Weights of a small transformer language model: width 896, 113M parameters.
MLP neurons of a small language model. Each row is named by its layer, matrix (gate and up: input weights; down: output weights) and neuron, and shows model dimensions 688-751. Each number is 50 + 15 x the weight over its row's rms, rounded and kept within 0 to 99. A neuron's up and down rows have the sign that makes its largest values positive.
Before each neuron's rows, "fires in" lists the words (lower case) most often at its 100 highest values on Wikipedia text that the model never trained on.

fires in: "that", "it", "which"
L7.gate456:55 43 52 53 46 50 51 71 63 37 74 32 37 55 42 52 50 57 67 45 60 62 72 25 25 16 45 64 86 57 68 58 72 51 58 46 35 68 65 54 31 56 66 59 26 13 43 46 85 40 31 53 32 54 60 37 33 43 58 68 73 23 50 31
L7.up456:80 62 53 42 46 63 60 39 69 61 31 55 11 88 43 40 31 31 67 30 54 50 85 70 44 60 50 47 40 51 65 62 48 70 45 50 12 48 47 38 36 65 60 49 50 61 66 48 76 56 39 27 25 40 49 65 42 33 40 23 48 43 53 43
L7.down456:13 24 82 48 67 45 57 49 60 63 37 59 50 22 31 65 44 67 73 48 17 61 40 71 56 49 22 62 82 53 53 01 45 71 64 90 29 37 48 70 39 54 93 59 54 26 60 14 45 37 56 52 38 59 49 61 66 64 39 60 54 59 36 66

fires in: "after", "with", "despite", "to", "under", "by"
L7.gate1490:67 33 46 71 46 25 79 60 46 51 46 66 46 69 36 49 61 86 51 72 48 65 85 60 71 51 47 57 64 54 57 54 34 21 26 42 34 45 35 48 20 48 42 24 30 65 17 56 69 74 60 48 27 55 84 62 49 66 56 31 39 55 54 50
L7.up1490:59 58 37 79 56 39 62 46 56 67 33 76 54 31 45 35 53 75 59 33 39 62 37 51 73 39 20 48 34 44 34 44 21 42 41 48 72 65 43 42 37 45 46 19 63 51 41 53 30 26 61 63 34 45 64 49 37 35 57 61 48 65 65 51
L7.down1490:65 42 34 59 61 59 55 25 58 67 62 45 80 57 46 56 53 64 30 55 50 38 46 29 46 46 49 47 70 47 58 59 46 31 54 63 31 39 45 27 42 47 97 75 73 54 65 54 80 46 69 60 44 35 85 40 28 27 46 99 45 66 38 50

fires in: "to"
L7.gate1631:62 49 07 44 53 55 44 24 29 56 63 38 23 42 60 68 38 56 36 40 28 38 50 44 53 35 54 47 44 45 39 55 64 36 48 39 33 67 87 41 41 41 42 51 46 18 57 40 53 39 62 66 38 40 51 30 46 53 42 58 60 46 69 50
L7.up1631:31 54 49 26 24 48 17 47 44 36 62 62 52 60 34 37 62 47 38 43 58 38 46 41 50 35 40 55 38 52 51 42 51 68 62 52 41 42 61 86 32 63 30 41 66 38 43 51 56 72 50 69 25 54 64 33 35 29 33 48 46 23 37 17
L7.down1631:39 74 40 50 75 27 60 47 49 45 39 46 58 48 69 43 65 57 74 42 45 47 55 56 52 30 49 50 54 31 46 49 54 42 47 37 61 42 47 37 60 57 54 44 45 74 17 71 56 41 79 28 49 63 31 58 59 71 71 82 74 59 49 33

fires in: "a", "best", "an", "that", "scholarship"
L7.gate600:58 31 44 39 62 29 41 31 27 49 56 37 54 40 59 39 60 44 57 49 37 69 82 49 45 41 72 65 54 88 39 41 53 47 70 41 29 77 19 42 43 84 63 35 51 40 33 61 85 56 62 47 49 34 83 54 54 49 57 76 65 50 25 46
L7.up600:59 26 42 70 71 57 49 69 50 46 56 68 72 81 33 47 57 12 67 48 54 57 60 37 37 46 62 55 39 55 36 46 63 38 65 19 67 34 64 49 77 15 27 52 52 42 41 60 49 39 67 64 38 69 55 51 72 74 53 38 54 36 59 44
L7.down600:21 56 59 53 36 54 71 56 54 42 21 32 44 51 55 56 82 66 58 43 42 57 50 55 53 53 70 41 53 49 67 49 57 60 58 51 64 53 34 49 42 57 58 51 50 69 37 71 37 25 49 43 58 56 25 71 46 53 50 57 42 49 36 61

fires in: "all", "allergic", "wellington", "alloy"
L7.gate311:47 76 52 60 39 33 41 61 49 53 60 41 28 35 47 57 66 39 37 57 36 56 69 42 49 45 46 46 25 94 57 58 53 55 28 46 54 57 67 64 44 41 55 33 68 55 47 39 46 72 50 34 45 75 46 72 66 33 58 29 49 42 56 79
L7.up311:44 47 67 34 64 30 63 46 63 12 47 51 47 63 47 77 44 47 62 57 35 41 61 52 67 31 38 60 35 51 40 50 63 44 30 59 64 48 61 42 37 59 66 41 48 27 37 59 60 59 57 32 70 59 62 41 49 54 82 64 36 60 47 68
L7.down311:58 53 47 36 52 52 64 40 49 55 40 49 50 35 40 47 33 33 42 57 48 46 56 48 42 48 52 55 70 84 72 60 05 51 60 52 35 69 56 58 62 47 49 19 30 70 36 39 63 55 59 38 63 40 71 57 82 55 53 51 46 38 53 72

fires in: "that", "they", "who", "we", "it", "why"
L7.gate495:76 65 81 54 52 72 40 58 72 51 56 62 47 37 55 54 36 47 45 43 58 66 37 63 17 21 39 33 49 58 42 60 44 36 77 56 49 34 46 78 63 69 42 39 76 40 58 62 60 56 49 53 38 54 53 41 42 78 76 44 73 85 64 57
L7.up495:66 76 39 29 60 43 42 62 44 26 50 35 48 84 66 60 60 60 55 46 55 54 18 55 18 13 30 69 51 32 62 59 44 43 58 53 52 34 63 51 51 62 53 39 63 72 65 67 59 51 51 57 60 49 75 56 86 41 45 77 56 43 84 60
L7.down495:30 66 55 50 61 23 44 57 53 49 58 33 26 26 36 53 51 46 29 69 63 33 59 32 52 68 49 78 55 28 60 48 64 49 35 44 50 38 51 46 48 27 67 62 47 44 54 49 72 58 60 39 40 50 58 38 46 63 39 69 24 56 59 83

fires in: "and", "sexual"
L7.gate2035:36 42 60 52 45 35 50 46 28 61 43 78 52 50 38 62 41 29 54 63 49 20 31 47 34 68 57 41 39 43 68 45 62 17 54 54 48 57 39 29 57 51 54 77 23 45 35 56 72 50 42 23 57 29 41 69 51 50 42 53 43 53 66 49
L7.up2035:30 69 58 53 65 44 46 46 34 60 58 49 40 50 39 40 42 47 26 65 60 51 44 58 43 54 69 38 59 50 43 49 69 55 37 47 78 46 47 40 53 27 46 54 48 65 37 52 63 27 36 77 40 51 69 42 22 70 55 52 44 47 70 42
L7.down2035:72 54 55 44 27 25 74 51 62 51 42 25 74 51 38 27 59 76 58 29 47 72 53 52 57 41 34 69 54 46 56 49 48 32 49 44 63 39 45 43 41 66 39 30 49 36 57 43 30 52 54 45 68 45 73 62 61 45 50 77 63 71 46 39

fires in: "he", "she"
L7.gate444:79 40 61 18 59 40 55 67 52 47 41 45 43 69 60 71 60 42 69 67 19 75 56 77 50 50 31 79 34 36 36 28 75 54 49 61 45 44 28 54 42 33 55 67 61 79 61 38 55 67 39 49 65 37 49 92 66 29 69 38 14 48 76 24
L7.up444:50 66 52 17 76 29 61 45 39 66 61 20 45 77 33 25 32 59 45 54 37 55 52 49 61 60 79 52 29 32 38 17 69 46 68 48 49 46 44 61 37 67 25 90 60 62 66 33 64 64 71 64 39 42 64 60 63 45 52 69 45 22 62 46
L7.down444:21 43 66 48 35 44 37 51 64 36 42 21 48 21 52 51 59 45 53 60 70 26 36 57 28 51 52 18 52 61 57 68 61 38 67 45 39 66 45 25 44 57 99 44 52 44 52 50 57 45 46 38 39 71 41 44 56 60 42 43 36 66 58 52

fires in: "it", "that", "which"
L7.gate42:56 72 61 32 57 46 44 67 33 69 27 55 28 54 47 38 42 76 39 67 66 59 67 51 71 35 32 59 74 54 56 73 88 48 74 44 11 73 47 37 93 54 39 42 56 38 35 36 63 35 76 56 43 40 80 54 60 34 43 39 44 39 44 35
L7.up42:53 28 68 77 27 57 44 51 71 36 56 18 64 54 59 58 64 42 22 63 25 51 55 33 52 37 61 56 82 55 64 82 66 78 74 51 38 41 41 67 64 53 69 41 29 25 46 62 56 33 40 59 39 61 42 64 42 79 52 54 58 59 49 48
L7.down42:34 35 45 40 42 72 38 53 52 37 44 64 49 48 25 35 44 78 48 41 44 68 59 67 33 46 56 29 11 49 41 29 79 36 51 56 53 70 31 45 28 93 42 43 57 38 79 53 46 70 17 42 64 37 30 57 43 58 11 71 62 47 57 59

fires in: "one", "after", "two", "by", "living", "before"
L7.gate1136:44 56 27 43 46 60 60 56 38 76 66 77 72 56 47 43 33 66 00 71 31 36 56 44 49 62 56 57 35 49 62 41 13 32 30 44 52 59 46 43 65 57 22 48 43 39 50 69 18 57 51 76 70 45 44 64 38 72 47 80 30 65 74 48
L7.up1136:72 75 38 59 59 35 67 62 40 60 34 50 65 34 80 38 35 47 17 72 55 47 70 52 67 43 44 41 60 65 46 48 39 56 49 32 60 61 21 29 74 67 66 38 24 46 41 58 44 51 34 54 53 62 45 44 36 61 59 42 50 32 42 58
L7.down1136:53 61 46 65 61 59 86 25 37 59 43 60 35 74 39 45 64 61 42 29 33 36 49 42 26 40 59 44 77 65 27 58 47 65 61 47 37 59 57 70 29 77 42 57 37 57 58 62 36 71 59 44 70 51 54 26 43 37 50 52 56 40 46 74

fires in: "all", "high", "alloy", "allergic"
L5.gate1784:44 64 50 60 46 56 38 44 49 48 67 30 50 79 35 52 69 39 38 41 57 26 59 61 63 43 60 53 60 52 72 58 49 57 54 33 61 60 57 51 42 83 69 49 49 56 37 67 60 35 69 56 58 55 53 52 81 20 70 53 55 75 49 29
L5.up1784:27 43 40 78 54 31 30 34 30 67 71 36 46 69 30 55 45 30 52 53 45 44 80 56 68 41 75 45 39 52 53 48 33 70 50 64 40 76 56 28 48 49 36 58 31 46 37 69 55 40 81 58 50 66 59 54 41 31 44 48 53 68 74 43
L5.down1784:43 84 52 62 78 56 39 50 41 74 21 26 56 15 62 09 79 36 56 38 41 41 55 31 43 31 50 71 48 57 67 37 28 43 38 38 47 46 52 33 64 37 59 65 52 59 52 43 35 90 71 33 51 30 64 40 39 06 53 66 43 63 38 75

fires in: "a"
L7.gate536:56 52 65 58 46 34 30 32 31 31 38 37 58 54 32 39 46 34 52 39 47 54 50 56 47 38 57 39 38 27 37 51 46 32 52 75 43 71 42 49 36 64 36 48 52 60 80 48 36 63 21 46 55 34 43 52 66 46 42 40 42 47 47 37
L7.up536:68 31 40 30 60 44 46 48 33 21 34 54 54 68 44 26 43 49 40 31 45 51 58 42 55 51 72 39 45 38 41 80 37 36 50 58 52 70 57 94 44 39 35 40 39 54 57 49 52 46 42 54 36 35 61 46 28 42 52 49 63 48 57 22
L7.down536:65 39 40 71 60 68 55 59 54 64 59 64 69 65 52 43 53 57 53 55 63 23 80 40 31 69 24 54 40 34 32 34 62 58 57 50 30 39 57 70 64 49 57 54 56 27 47 26 50 41 28 58 44 55 67 29 25 54 33 55 45 53 43 69

fires in: "not", "t", "turkey", "only"
L5.gate653:63 73 15 59 57 18 73 41 44 50 38 28 30 41 34 39 48 66 62 63 69 38 50 48 70 33 67 56 35 00 41 77 51 71 59 40 49 49 48 31 46 49 42 33 51 83 57 59 70 51 40 35 34 69 34 30 39 52 52 52 40 16 51 60
L5.up653:70 53 34 59 41 69 45 34 78 60 46 50 77 47 44 76 58 75 46 23 35 69 48 39 36 48 41 62 29 52 49 30 43 50 34 63 52 38 65 84 39 56 48 43 31 40 66 41 45 69 75 55 47 74 38 59 52 30 73 53 63 41 65 60
L5.down653:62 55 25 42 28 57 70 46 51 68 37 44 52 74 61 75 83 39 75 55 59 08 77 37 50 43 57 33 53 63 48 63 48 34 49 40 46 63 74 33 30 68 58 67 66 42 49 31 47 43 31 50 40 48 50 36 47 55 50 54 42 57 47 34

fires in: "high", "record", "low", "curriculum", "gnatusuchus"
L5.gate2165:33 56 58 37 74 67 60 67 56 49 65 30 60 75 36 43 53 53 48 66 51 59 79 55 50 49 50 60 48 42 71 37 59 71 61 86 65 43 49 51 56 59 45 36 50 24 23 54 74 38 49 54 64 51 57 59 43 31 42 35 37 68 24 41
L5.up2165:54 56 67 41 57 24 57 50 58 84 70 49 40 47 42 45 58 50 46 41 47 27 37 39 46 00 37 75 46 34 35 48 56 37 38 95 36 48 38 23 69 45 57 29 49 66 43 72 58 45 66 47 38 43 26 61 42 51 72 73 30 73 66 49
L5.down2165:41 59 16 37 32 44 54 37 74 45 47 56 35 34 56 48 37 70 49 38 55 42 30 34 55 49 50 60 61 52 50 21 67 06 45 69 45 77 44 52 48 36 77 50 28 31 46 49 37 34 74 33 72 56 65 41 44 58 71 33 72 40 58 61

fires in: "during", "under", "the", "over"
L5.gate278:77 36 36 61 27 49 30 58 35 41 43 26 46 58 71 61 50 56 62 53 35 63 56 55 47 34 22 56 54 32 48 63 52 40 36 67 58 29 43 63 60 34 15 21 47 50 54 87 57 57 41 76 75 46 68 47 48 64 40 69 50 34 74 40
L5.up278:60 31 57 64 55 45 51 77 55 38 49 59 73 94 70 50 59 44 43 33 55 39 43 47 16 53 50 69 45 51 19 67 61 74 64 53 80 68 79 50 40 33 31 19 56 53 72 67 40 46 70 64 58 73 70 74 64 36 16 47 10 37 74 53
L5.down278:43 28 58 34 33 80 64 55 44 44 57 68 63 30 47 64 37 52 68 39 38 54 45 50 58 50 64 57 79 65 45 69 57 38 61 45 49 44 57 41 59 73 57 35 60 66 43 65 66 43 77 71 54 57 51 51 38 37 30 73 39 51 51 38

fires in: "over", "than", "to", "of", "the", "nearly"
L5.gate1047:40 55 52 54 42 53 63 47 35 41 46 42 37 63 64 53 34 51 56 39 45 39 50 46 34 32 66 49 43 79 51 17 34 34 51 48 57 43 35 44 63 29 44 57 52 27 40 53 27 49 35 24 45 27 58 65 37 68 31 55 51 36 73 44
L5.up1047:44 54 49 47 50 30 57 45 57 64 31 55 44 67 53 47 57 18 67 24 43 54 60 59 58 39 64 51 46 55 66 57 33 27 15 76 61 16 83 33 44 35 60 31 29 16 36 64 30 05 49 24 51 43 51 78 44 46 51 43 37 66 50 08
L5.down1047:59 49 61 47 39 29 32 52 69 29 72 65 56 58 59 62 60 55 65 65 38 38 57 59 67 50 56 56 75 56 57 45 55 41 72 26 47 52 40 47 56 62 37 51 77 45 51 51 58 73 40 71 83 24 33 33 42 41 59 52 45 59 48 41

fires in: "by", "with", "via"
L7.gate1604:48 38 61 40 66 49 65 50 44 75 41 53 54 62 60 59 53 47 49 06 04 62 73 09 54 26 33 48 46 64 48 53 35 41 41 41 48 36 63 52 61 61 78 77 30 41 23 46 64 77 61 32 58 54 28 33 47 58 58 59 16 47 54 65
L7.up1604:53 58 14 49 40 69 59 51 35 23 55 55 35 51 52 25 30 57 34 12 42 57 51 65 41 36 44 49 69 61 58 55 47 72 42 55 49 46 65 34 48 31 37 34 43 40 30 47 35 49 52 35 52 63 56 44 67 48 50 64 41 49 23 40
L7.down1604:57 59 84 68 52 26 34 40 36 42 48 66 52 63 32 51 58 42 45 59 55 66 49 40 42 53 46 69 54 71 38 65 33 32 15 41 64 56 64 74 51 39 61 44 65 69 81 66 49 51 68 45 60 61 77 40 38 50 50 59 66 33 60 56

fires in: "of", "with", "by", "to", "st", "after"
L7.gate1492:56 42 66 70 44 56 72 27 44 36 12 67 42 22 34 68 54 40 42 20 51 53 33 53 58 53 54 75 46 37 48 59 21 45 68 61 44 72 12 51 40 61 30 49 33 53 74 59 40 49 22 54 40 31 43 51 66 47 66 05 44 24 58 79
L7.up1492:69 37 92 46 30 57 77 60 56 51 37 46 37 65 17 57 50 48 39 51 47 57 51 96 55 37 67 52 47 39 45 47 45 63 41 49 41 52 50 52 43 44 42 45 32 65 45 41 51 65 24 56 50 29 53 57 54 29 64 40 40 43 66 54
L7.down1492:45 52 54 42 55 55 39 60 35 38 29 78 31 53 34 52 51 36 77 34 71 59 51 44 61 63 46 52 57 18 64 66 41 57 43 71 62 77 62 63 20 85 49 28 30 60 73 41 67 69 51 48 31 56 43 64 30 57 61 44 76 53 50 43

fires in: "the", "a", "his"
L7.gate2063:72 47 70 30 33 54 52 40 49 57 50 27 67 38 67 28 55 61 65 77 42 64 42 29 39 64 39 68 48 70 77 27 36 19 60 45 47 55 64 40 48 74 59 47 58 56 34 38 43 47 67 47 66 80 62 57 55 49 33 04 38 51 31 57
L7.up2063:49 53 68 58 58 70 41 64 45 54 32 54 49 53 68 46 59 39 52 43 93 44 61 59 44 73 64 52 76 17 43 51 55 54 62 60 63 38 79 88 30 64 69 57 58 76 40 41 54 64 73 41 28 35 55 48 56 56 33 61 68 38 65 51
L7.down2063:40 54 64 36 54 50 48 54 91 42 32 52 47 53 33 56 64 38 49 59 51 26 51 43 65 56 70 14 40 48 82 42 43 26 61 31 49 37 59 35 76 37 69 25 37 31 45 33 42 34 51 61 51 56 37 30 45 48 64 57 60 46 41 31

fires in: "it"
L5.gate1330:35 54 52 68 43 36 69 37 53 38 54 54 20 74 57 72 40 39 41 66 58 34 44 41 66 48 40 37 41 63 49 63 63 51 56 39 65 60 71 70 57 24 29 43 27 44 40 35 63 60 51 63 67 60 43 48 67 68 22 07 13 58 56 43
L5.up1330:52 44 75 54 47 08 67 58 66 51 45 40 47 36 37 37 50 73 03 65 34 43 38 44 61 45 56 29 62 46 32 90 34 54 57 31 30 56 45 37 55 59 23 65 46 77 71 61 49 67 19 61 51 32 15 45 60 48 77 37 54 38 60 44
L5.down1330:70 66 62 71 52 44 60 57 67 62 54 43 17 60 55 65 43 72 50 62 46 37 59 37 43 36 52 57 59 62 63 38 40 75 61 56 39 65 65 74 97 46 56 62 35 53 54 60 53 66 32 49 82 71 66 36 39 43 28 56 46 82 53 24

fires in: "i", "we", "s", "ll", "you"
L7.gate1337:48 51 41 47 54 32 49 33 53 76 32 30 39 61 50 67 67 38 58 61 71 75 51 52 42 14 57 66 42 50 51 36 53 50 32 44 52 52 76 32 38 61 44 53 55 53 71 64 51 47 26 38 57 50 88 49 75 45 72 50 30 55 44 43
L7.up1337:28 36 52 50 20 48 47 51 58 62 52 66 28 76 52 36 54 28 47 31 40 68 34 48 34 33 45 55 40 13 60 58 64 62 67 72 37 63 78 54 50 40 48 45 39 42 42 80 47 51 24 55 85 43 66 49 53 55 17 81 23 56 42 51
L7.down1337:61 69 53 73 18 45 62 45 71 57 32 48 63 75 68 46 62 59 64 65 48 38 44 32 57 34 60 44 44 40 73 31 54 53 50 58 22 49 62 73 42 74 66 70 44 48 65 45 29 56 49 62 47 74 82 48 72 43 56 38 46 19 44 55

fires in: "he"
L7.gate460:67 68 71 52 45 37 40 48 66 67 22 44 31 41 25 32 47 86 19 31 38 34 64 44 65 69 50 38 59 61 47 53 52 57 42 77 31 57 82 34 55 64 49 64 44 62 52 64 47 70 96 58 46 27 53 61 51 44 43 52 37 50 65 38
L7.up460:51 80 59 19 42 67 51 70 20 81 30 63 38 11 17 36 55 52 53 53 52 46 50 36 69 53 67 34 74 57 90 40 63 49 54 47 33 33 41 51 62 71 41 83 47 29 49 48 50 65 48 47 74 42 60 59 50 45 54 49 34 42 45 45
L7.down460:58 70 89 71 38 61 26 50 53 46 60 44 55 48 44 30 61 76 46 63 45 41 57 40 36 56 32 33 49 47 55 47 33 39 58 51 64 36 62 34 76 57 52 64 22 64 56 80 48 41 38 33 69 61 44 38 39 72 81 56 34 33 68 33

fires in: "to", "helped", "continued", "returned"
L5.gate2172:51 66 09 49 44 50 46 35 47 72 44 57 42 45 54 54 48 55 64 29 48 60 50 48 59 55 59 50 75 33 58 72 49 64 43 35 28 42 52 70 41 51 67 45 72 53 26 37 56 55 71 60 55 29 41 26 64 38 57 81 67 49 47 43
L5.up2172:61 46 84 32 45 54 52 54 63 30 54 45 61 45 65 51 51 57 69 71 35 69 51 40 40 73 40 56 47 55 26 33 52 38 55 30 67 29 37 56 34 52 28 64 31 11 73 52 35 41 52 24 55 82 59 36 48 40 59 48 45 55 11 66
L5.down2172:48 45 68 72 40 56 48 50 61 50 41 35 64 61 68 24 46 41 50 36 36 22 54 48 21 56 49 81 35 23 53 25 27 46 73 50 48 47 64 46 35 58 38 39 59 61 52 68 61 67 80 59 43 36 57 65 50 62 48 34 60 00 43 41

fires in: "not", "to", "never", "did", "t"
L7.gate1776:29 61 78 68 44 34 52 08 53 59 25 65 43 34 46 46 22 58 66 23 53 41 58 48 63 23 54 28 56 40 46 44 34 47 55 59 43 66 57 44 65 48 75 32 38 47 63 50 40 44 67 57 54 45 69 29 52 43 47 78 47 39 66 38
L7.up1776:66 56 44 32 53 66 25 44 72 53 47 61 67 43 48 25 59 45 36 58 57 26 43 53 25 52 37 53 76 54 34 51 91 70 59 25 64 60 57 58 25 53 64 51 27 78 53 59 41 30 83 72 51 41 25 22 45 51 70 69 51 63 66 63
L7.down1776:43 35 41 30 54 33 36 46 51 37 48 55 29 76 47 48 48 57 27 43 87 47 32 67 49 42 42 48 46 64 77 44 82 37 44 51 56 55 53 41 36 55 65 45 39 25 52 61 69 47 36 52 38 44 48 54 57 30 55 54 62 78 63 58

fires in: "that", "he", "the", "a", "it", "been"
L5.gate1151:72 52 41 57 43 41 72 42 35 42 39 65 40 68 28 45 51 68 51 53 51 58 45 67 58 44 61 43 54 14 48 50 48 62 57 41 37 63 45 42 67 82 28 53 43 44 30 38 64 54 40 44 48 62 37 62 37 62 32 37 21 49 73 26
L5.up1151:58 29 34 50 39 38 56 70 59 35 54 26 54 44 51 46 41 55 45 40 38 44 65 67 43 36 56 38 36 43 43 37 04 52 47 27 51 65 43 79 50 62 11 53 44 59 58 70 36 66 26 47 50 50 72 86 22 28 38 51 43 42 69 58
L5.down1151:53 25 55 46 37 53 64 32 34 75 64 37 39 53 45 73 40 50 43 53 54 64 46 29 25 45 63 46 18 09 71 57 43 52 47 69 54 55 44 35 47 58 68 25 65 63 45 74 56 42 70 50 46 31 47 32 59 58 40 54 50 43 55 55

fires in: "who", "which"
L7.gate432:57 49 58 44 31 35 55 53 58 60 64 65 31 22 60 49 81 41 38 31 50 58 37 69 51 39 27 48 75 43 43 47 47 59 48 27 37 59 57 57 58 51 69 75 42 27 18 33 62 34 16 47 42 62 62 56 30 61 42 32 49 29 82 21
L7.up432:69 67 30 50 99 81 45 64 58 46 55 62 50 64 52 42 47 57 26 45 43 63 51 64 55 49 56 41 76 47 76 68 35 54 54 46 72 80 41 63 62 36 55 54 48 26 52 32 50 45 59 33 39 28 24 26 30 20 39 63 82 66 45 42
L7.down432:57 48 63 29 09 42 52 67 66 51 75 40 50 22 64 50 69 47 47 58 36 42 28 50 67 55 44 57 77 49 38 72 58 42 63 68 29 50 70 45 45 59 34 57 45 64 59 18 47 31 62 45 25 66 59 38 50 77 58 29 44 58 26 43

fires in: "it", "was", "réunion"
L5.gate1592:24 45 85 76 50 84 67 67 90 23 40 56 34 20 70 38 31 64 48 44 45 40 60 50 48 56 58 18 42 39 58 73 66 59 35 46 61 56 64 57 42 56 37 39 59 49 45 27 54 30 52 27 44 63 65 37 55 91 50 56 93 18 37 28
L5.up1592:31 60 38 29 48 56 37 67 42 56 42 35 52 71 60 38 29 18 32 30 18 43 52 81 68 52 66 33 19 54 45 50 70 77 52 56 25 51 26 64 49 60 40 66 31 35 52 30 58 42 30 52 51 61 61 57 68 47 57 58 46 41 43 56
L5.down1592:70 06 36 45 74 35 64 79 48 17 31 28 50 50 41 53 29 59 46 31 48 38 70 46 34 47 41 48 73 27 37 59 88 43 27 55 44 50 58 44 25 60 55 52 38 86 41 63 40 61 40 21 17 62 55 51 44 68 50 66 51 87 64 56

fires in: "first", "second", "seconds"
L5.gate1835:26 53 67 33 49 65 45 86 63 68 53 60 32 84 70 33 44 50 56 30 34 55 50 78 56 40 39 45 66 58 57 36 53 55 48 59 52 60 37 55 50 55 51 30 50 81 44 81 21 59 33 52 30 30 58 56 54 42 53 70 57 57 37 53
L5.up1835:56 57 75 42 51 75 55 63 49 65 54 46 39 52 54 31 47 30 36 30 59 39 45 55 65 74 54 54 37 66 45 62 40 52 71 57 57 43 52 34 31 32 36 33 46 73 66 64 46 50 43 59 44 45 44 34 32 45 36 34 53 57 50 59
L5.down1835:77 57 54 48 48 84 63 54 41 51 50 54 36 58 59 32 48 64 50 30 56 28 67 45 70 68 45 50 59 58 67 63 68 48 42 48 52 59 41 41 53 48 37 63 35 56 49 59 66 44 40 37 46 54 44 61 53 51 57 69 37 74 13 73

fires in: "following", "s", "his", "their", "last", "signed"
L7.gate2228:51 37 56 30 32 53 29 46 43 26 46 21 40 41 35 47 35 58 55 36 39 50 60 57 62 54 46 40 64 64 49 36 48 42 57 59 58 42 46 34 67 60 52 67 20 46 37 69 58 50 35 28 74 76 53 63 58 62 54 55 46 42 66 65
L7.up2228:77 51 57 50 66 52 39 49 39 31 63 22 56 68 51 68 21 49 44 60 52 39 51 38 47 26 48 28 52 60 23 60 51 53 58 58 33 37 64 82 57 54 68 69 34 63 16 19 34 48 51 35 57 60 60 23 41 79 40 47 56 18 46 56
L7.down2228:64 38 34 33 52 63 61 40 52 76 41 50 85 38 31 49 50 38 65 63 40 58 53 57 45 50 25 40 40 35 40 38 77 51 37 51 66 42 56 26 56 40 20 56 42 16 45 61 48 32 39 59 39 35 35 53 39 44 23 40 58 64 47 34

fires in: "grigorovich", "us", "american", "wellington", "ussr"
L7.gate661:40 53 33 56 38 53 18 23 50 41 39 50 47 62 34 25 91 42 47 67 19 44 33 56 58 43 53 72 62 62 31 39 55 55 43 60 56 45 67 75 62 47 45 42 37 30 55 62 52 36 40 50 54 54 41 36 78 64 79 40 67 54 37 29
L7.up661:34 48 46 55 40 49 46 76 48 63 56 71 74 44 12 33 67 55 39 60 56 44 51 32 35 22 41 69 66 57 46 65 34 36 33 19 35 50 62 65 52 36 30 46 52 48 59 70 25 45 54 26 45 21 69 57 38 46 66 29 57 68 44 44
L7.down661:32 15 66 40 44 31 59 61 40 69 47 33 38 46 31 27 56 51 73 57 55 52 64 39 48 75 66 54 70 56 61 43 30 48 65 35 48 53 53 66 21 30 42 63 72 67 55 52 70 80 53 41 36 62 49 42 79 56 57 55 64 48 57 70

fires in: "or", "a"
L5.gate967:60 44 56 17 28 44 64 27 46 22 49 44 58 39 22 55 66 57 33 53 40 51 38 38 35 34 46 47 55 30 37 55 37 67 71 37 41 81 49 72 62 36 28 32 50 52 72 61 39 78 37 52 35 63 65 69 46 59 55 41 70 57 57 47
L5.up967:59 36 85 41 55 72 47 40 85 58 32 43 78 44 60 25 54 47 41 57 63 28 52 48 60 58 51 58 31 52 61 31 36 69 65 48 55 68 27 54 29 48 50 64 70 27 21 75 47 36 41 49 38 62 74 75 31 35 69 42 70 66 65 60
L5.down967:32 54 53 69 71 46 54 62 48 61 48 50 35 35 67 56 46 59 36 64 56 60 55 53 68 60 68 73 50 77 40 32 47 47 37 50 29 50 54 76 59 84 69 45 53 68 62 50 55 59 40 62 76 29 46 32 51 55 66 52 27 64 35 53

fires in: "had", "has", "held"
L7.gate2062:28 49 50 43 70 27 27 49 57 50 67 17 53 49 34 56 41 81 46 47 17 30 51 29 43 05 38 50 43 51 30 57 54 75 58 36 66 53 34 58 44 39 49 51 43 24 67 49 80 55 51 52 35 67 69 37 70 47 41 51 56 64 65 57
L7.up2062:46 32 77 55 64 44 53 38 58 49 64 38 53 39 57 52 33 67 40 63 29 55 41 55 31 35 38 32 48 56 50 58 42 76 61 28 71 45 31 51 51 65 40 77 43 38 37 64 58 51 33 37 63 79 46 42 30 59 39 52 52 27 50 72
L7.down2062:36 45 45 32 43 51 43 55 68 79 52 52 50 25 32 43 63 66 46 20 59 45 55 46 52 45 53 81 24 58 54 53 43 41 36 54 43 19 63 37 47 55 28 36 37 56 44 55 37 56 13 70 57 33 39 53 41 49 42 47 61 86 34 48